Weights of a small transformer language model.
Size: width 224, 7 heads of 32, MLP 896 GELU, 8.92M parameters.
Architecture: rotary positions, untied embeddings.
MLP neurons of a small language model. Each row is named by its layer, matrix (up: input weights; down: output weights) and neuron, and shows model dimensions 0-191. Each number is 128 + 24 x the weight over its row's rms, rounded and kept within 0 to 255. Numbers have three digits each.
After each neuron's rows, "fires before" lists the tokens most often just after its 100 highest values on Wikipedia text that the model never trained on.

L3.up172:135157116174173079126136096121133135139118083084145102096142163142117126134093111124156110143108178111111129141124112101105161134104146092128122151104137155117123159078120135075118106143145083118108130120130074147128121164135098134160175117103090076084157111143127097155124146139103121149127118078150099107147118133075130169120122131156149159143133178153125148138130133135092106123117129126112139166105132140158125118097122133119135147068112107170117116107112133127112115144129099127164147121136155105178138117141168140137154155103125123172112142163127140177125143150095148140
L3.down172:128144122121147097115112153128145132152101159096113114094181137157125126125110115143134089131131180142123113128100124188101151133113152133135116134107074117130110128116153159094132134181143124135145135093129072086102154140150101121089100117120149110102110145146141066161121112141104137139146132140161134139139123149142109129158128087178185118124098160132117129103140136173083124140167157126111129136118106101146075149147176134171109126110132139084138091170092100104079097167126116141125098144127112115132137135153147125119120148157145064176084091118136123132105150147117108148
fires before: "-", "\n", " "

L2.up840:143085096127131111156132125105119116126130112139084118133093137125142126106113122153133155146093105165118127186136133106088133107152116188118105099149150138154113141157134151101120125135037129138186093105114121169135136138105138143083127137126153135081093097153096122102109085113167133139069147130145145157124179162116129107069103142150129166133120143158119096145117163142126143142130128149125107134144067149139081120094147145144129157113108122140167135113129113171163116157128152110163184134136078125098105096121133100133097104103135115129132131101143128134132131113121164136
L2.down840:133094082154114098152132146128144138088124124110092129138152194120136150137109161119091104138138080124165115161093124118119115147099105123132148121165128154123090117114074113127145119114135120134150111150144119128147118126113123164135165098131148149154148137081133142138130112143112184134111114139141146112141099135113155070154171094146184144130123129142113137118095129144181118141127136090096078137117072073101084126128152126128116122144160138100141178109092146132144119095146151137111111138142126166120147099123147118140129171138124100125113119149104138120082140160125134114
fires before: "ers", "or", "us", "ard", "and"

L3.up533:121116123129104129152140100146132165140085130127133125087164125105134163125121162129121142104092145121147103126152155118124160094123190089123196107124102084126117170142122106099110130133080114110123157122107120156150188123094102125155112136123106089116125168132123123125183125185126089086139119091114168105133098120109130161144108099155158146120124162139078151119131120124131112088144116119131147136158182159157122154097179143107084118122154110177114096159156127134117151124102113171113109135157145162140083131168162124132122116122135164125142118100123123116151126117074111085
L3.down533:144143097145161071099135143153132124133091129123109128088146137124111137127147124123136107128120157160174102136117130105088159116071129098108162091109109143100073135116124109104127146105123082146136125142103123115158126140157083142135103176167148084133122130169092109165108146142126123109154107082117160140121130150085163101163118119118139119149134175109117149104130127133120098159159123109116160126182116185132076125134168113109122126125069164174105140149099090127103167150139103133115107099131142133116149132123132127128153126090143162188090117144142140132136153153122163145
fires before: "|", "\n", "|---|---", " "

L9.up784:167111135136140167122123126178160105117149115103130158108120142085114137126110132130127071124125162098116118150152138108135107130128196115139106132118143112119154136115126101102069112135113093110167158087162100109161115129120129121163122104117106137120191121126116097081119135103084139164143108120136128137069156116111131180117159152097116117163153120113140143095095132148148146152108139104116163120148126132111120132120097159140135137105159136162151126112116105143152148109085192115151143137128146102150147165140110117116131114132114146154127189102100119127073128127110100116
L9.down784:171101121122207130142110139146170127119150138124141116135137138129165157144145130142143141123110098163058134109081137127101122117147187124076114130089146111137164121130154150140155154119117133130117160162107145144111145126133127129120143098095110124161140161119140118140148095136165129095160105170127085117125089124106104080132176149160145149153112119088173092123149130083120141108123121076134147106151111096147126113130134105143161101161115127142098125110108096133116122092132125116149137109102118129110165099151177105147133122107132113125136138132088133088116130142145125118
fires before: "ed", "or", "ing", " of", ":"

L3.up681:148108138110133133158137149126178118116103147129141107150139091090104146147183132110111137103099135123127121112160127115120151172134126135105086119181130130182094115127144115112136142157076146086125125154124156086049145165117144108118112132127122156108108124124135127139111032166124145143177119149143166153172139146126145146156145147125110172119107114129123110141119132101094119145125120170114158164119098091174110153144128113106103127128117128132135162096120148162132091134127151142126135123121150080127150129147121127098101103091117129105164113149103114097120103115125161075
L3.down681:095099132114107089123141101122144110096100167140174149164146117098141153118107116125119145109133133131137125171119118092130115108145109137146112132153118116087102118102100092158133167164139130101171150103153091112130122126159150125097128117129135143139111140164117154162117122146157183152110152134142122138142145174115105100143135100130150119123129167101144146119139160138164127095111151203151167182098090110101114121179106122144135091088101128122089136102144154159119159164115145116134132130126101148094178135080140127153132142156158126128136100103116155118118102099118128148
fires before: "ers", "er", "is", "and", "n"

L11.up450:146143130136079150115146112133110127137090154150146122150163140131117148146119098138120110078078164170124112115161104100109106135149124095118159154122151122155088134117124108128118128144133084119090114109088090148152139143128138149115152138135142084101141159133165141132141150138089097120126089122149103119133117129144140137105124151163120159121142123132119188131181169091099063128144114163152157163147104158105165124117153089160142079129152143167130168137111129124059107111135104157098132097137131148121144152145122123086112118123102144094138115145143101128128121114116174161
L11.down450:172138090159111073107105149142122128127120142114146053158109135150153124129095124159131091137078148145143106151194085137093144139124089106152128134138131141162111144137113115134114129082131170160118095151091156130136125140115114148102134138151117130119107140169144088105105112127099112120137138102131123116149129105101117158190132153183157149153056111116104118145167136119120126122146123139149175108122102141093117134094132116155117138103115127109124113135084161142136143193138139094093136082119170167106132149135100165139118147130138155142093123135129121133137128156097152080
fires before: "-", "\n", "===", "==", " ", "S"

L10.up229:111151120105104144107128163122157194104108130134107154123202153102090143149076118090159132151160149101126123135134142107119169152109126142134120121129117127166104138115132123149118104144137136115135137124095131121153143076166109110104151121146143136100089143130125113137165108153096130123096161041116153118145123107139144126122161134152131156141174143144121106103119103124114108128158148108123166166148118133120142126148135120144135115146118136151162180078165104121116102121147100137107122102133136081143148139108104134131084151108162123115173079172121139106111149132086153102
L10.down229:085086125115125123128124132100144115094139126103121100144093120151139124154142143136158112093113145139135096103170131108162104087121158133134135145146112138122114132109150141120123096123184132121147128157104099153172139103129119102121137121168178087105122153146132149128092158102126072158088120135082155126162104120159132146122165101160087126130090119114117113098113091159141125110137101101129146102180146100157156147122126113137138086110116118145145118159092126156125098149145140163109131088146126126122149148138121123124096124136161136094138104162094154118087130136118176127
fires before: "al", "ct", "ic", "ing", "ish", "ation"

L5.up673:116111092133128050104178195143135069132113116130113091142123110108123134144158159122157153125098104123133146103144135142079143128109115144120142165173103124102122129105144060124133121099127144134184111159103123115172114132164069144138118129132085141100128127106104117114157159093104086142118131096124112158087164128149098134151085115180143113143116131157140168139123124168113143095187161119124128193128105159120145114140158120145095133130157123137132143124128149135097147134132104148126142108104093151135117111163148130096127135157115160114095118104125137137130111162128114118
L5.down673:179171099137133060121128099141158093154075182103181100069147153135149141124135102136138115113118141158119103132111125148123126116074127076124164158120104147103109094126142154113118141126143110126101143153111119138118157123111103142146101136134094100123122180112096142115135128145156120141147085107118111136163152133091132130182072097120163118077122152130164099126117137173127132141162124106104161144135123177172068120078157133137135120139113153136130142123114113137141157150174146144148135119109162109144140111175147145147115105138127149136104126085140112116124138140141094120
fires before: "|", "\n", "-"

L11.up857:135128140169147103129122170135136132085146125119148067125123145126143113141115141143068104135121144131132113139133154123114131125168162100149152138120155126099089115145131158142096097100133096104151079092111121121101116095085145120136124151119135140146125100088137132125151110130106125123137138108083157062136155146101141141139109114127119156105195183136173141115081153125148138117185118098092125145168132155139170121168140130104117177137116077090111159125147115117145128130109114133175195131166184094152096143137121109097155105159105136117114111104101127114081132130116098106
L11.down857:164127113101157081143142151122143128090113158128131105141168135085106133098159124153133092154140134139119098140132134079134126110149109119126166125121138148112068105112138148167121113167135100150112154120153174134070124109122098143147131135086096129147152150108119113155153110115118132134141126162124095095097146128125133152131112093136105145146139175083130145109139082133128107164102112150098153115120153164111110120121146134126144149111130164150148150135105116193152120074166105135130191122114080122159126083129134134164150108139083114113128090147165174075159164106125110119
fires before: "it", "ed", "s"

L9.up43:146167146113109109079187129132135113103124138140129117114112163118174092144107104071104128136144154123140143153110155138138140133134105113122173089154146117112145144112122120113128164107058108128157119085082137126102111149153111171150117102087117119106122148083134138137144121130169146127110167116151113098099113112121093109122161162133086127130095116169141130143133138117157106116094133082148123157109131127136145123112126148112151115101097160147139153136121127150087147110108116118169113125155153101183146106185158122148112169154159180131120105119144161113135092155124159145
L9.down43:141134141103144137110086111125136102122129144100133113165142128114135135146116099101128093138117106115172151126099129145115189100130113106129150088127133091107183121088126124164141156161136108136137163139153128152119127139127105133102102084113150160128146111112117120145124155183130113118170130112151147139094157127130108123120127167127155174114126093137131116172112131108104136140145126127122146156126192142142105160142083140105123128151109093077154166179177114129145119069119148138138088095128140133116147143166115149111139100178094128098117111119142133148125149163145120134
fires before: "ay", "ac", "in", "ot", "an"

L3.up309:103077121165108124106140124134107131151153143115136137118122134114121127086094115101153130106091178127143103102126113100099170106116146130121105125123094132141134118151119055116127107121097125132167115114110127153215099168173108159132100109094092076133145128154173150113151150131115148140169122130130139121118112151111158128153123104141136123117177132152123167158156113119111110117129077115113116137137149131146127152098137126117083107156133156119161153148091098123109151128112092165143129091173170148135125097141165123142109113143132136122129153155114132140157114103069145179
L3.down309:122128153117136092145147163087116091163158116121126143119166110121122121135132088125112099134096089110128084128115142131117153149135138154162130118141133127127099125120115137075117145164110113158125100123131121117129139131183152124160153123112128136121167127133158111127112109172129135111089169113122145113105136142133097128172099108136128170125101162125126075105123134102146097108155134103086175140123116136153141171098135119148121131122106121119120120101109090074082168147121105139098096146088156117155158178144133139105151177139141133165144101128151165168137141129103094114
fires before: "\n", "|", "|---|---", "u"

L11.up63:122108120111089141098142200140129147154179115114157119126091100112178097072127112102111099132136114120118144121128159110125103157164122150100140114144131129093118137123111086123154117140125120078131130119149127134161125110079141103115133157133141127087109107158115146162130164164106130104139137131097168115105123104134150147155127123164148113091129160118126118103116141119137115147169074138128126140145119126108149114119147113150102106081137119117148129118122093124144137108126106146174142140117138084137103151098154175104203096128153146170127153157095132101144163139135126157
L11.down63:180132103085143119112172169115131150123111145121156138127130160068092099151136108156114129113092150166118153114178114145155126144079126133118136110138143207116129131143122151111110122164118122169128135096116127069153132153099124105107102120134126139127137057133145119092113157144155122103160143119119123093156105168099129111076136087109130114148109128105108137117117127120144120130101139164131151122114103114158125109115142123149103147121127130125136112166162113147117143146086096119153123144148153149122146195124096118116112141120127128117156101139133128124143175156127125116
fires before: "it", "t", "s", "k", "ity", "c"

L5.up407:148128100103150124131133167151157115124106166186132136152146126112128175152110083125116117122133114130157168146141107119163156155118108104103160178158122117069150158112130140125145136164132131104118148176129125105136110104127137060148121100148114126077128109181147178107100183119121169079086136118116174089138145097141139122146117127151116130114124087085145148139064101114120110082155123155146148158121135115139121134146093108172113144115112112139102124107122107114167121124159087106139150094159158121121100161113125108111147127090116121146125146148130153113123097160129127080
L5.down407:154148088118139093156146130128153147118109139135092152118153094083194153136129150175120154158097107147143105100106104143143086108121148189150127143116157123151129095119148150138127131115147144092139125142105081132137150143117153110096086108116144116131101106116116151161128136141131128103121150106151125089147111164143147100117120097124106117070088134122176108098128090130115116165143111140172131121166106095123142150157165140178099124123083135085168121110117165096103138138136106151122135115117117150096110175136127135125118138122156102118164148156170142118125114101115109151
fires before: "l", "ic", "i", "al"

L3.up590:132148100143158092168164107152138134125127155156176124117117108086065168122129132136172126175103180175192113136168121085107101153121115129113100098062123133122120185107167093174144130138124129109133109135127118148141147108137092133126133109152138101129095169102168107128096127118098144102154119108136093109112111141131134117164054143152150149135137109121132176121123136138097134103118117162130142109152173128110198124141134141107122120140130109169097099129114114093147139152103105147109170126095104135139133158130147139129173129098165111131104112130107096125105129133123157139
L3.down590:152103127132133123119132158119135142156163137125164146118153185166087130185106134112183145126121148150119112135117112151160116123082092120137133160180139110119067116139130121152149128096148112130126084134116066172110112132139134105127144139185137100138148132103112135108092131158123139151151092109109141102114137118100127128163127100111159097106124158134116126105161141182119071111115135103113160143129114142103060122142165128160163104143150120148152086108086090094121119119138171161133128122090160140115140105135164096061174155123150120174106110129110131176112134107117147122
fires before: "-", "2", "S", "\n", "\""

L10.up572:121087157118117100136187103127128139094137157096168087141116118080105134170114130116097096079103149140127065143127158145112175125121133132154167080126158120107144150157081116131145153120106115113121153110164151083133112157157123151150116141099095132132115114108153124124127120119160132167160127132112136107141144108116081116151143135156145102136136122153133137146139143144127124133134137086122171111114153139135124128095113125087128096158123133104150116137119123061097127126119140176120153153147203104136118131169139121135136149108125143104134130140153132101102118175099112134
L10.down572:125132097141163153165108104063106146110153130112081094080119156107126135155159116143114107117101086143112101134162106134101136121130103125118108110125109142146130102104115143164124147157098109155125116118107165095133165114135149155120133192132103108126144119153170155135157178161139136105157113118170149132118115127141119154133086136141124145186164104132140135130132133099169112132121124147076108150141133125126102151172098149086101132134089117065112096161119096129127121111144121100101153096131181168163129110135097121130091132133115126141123152149152170144140164125123174111
fires before: "ay", "|---|---", "an", "|", "ac"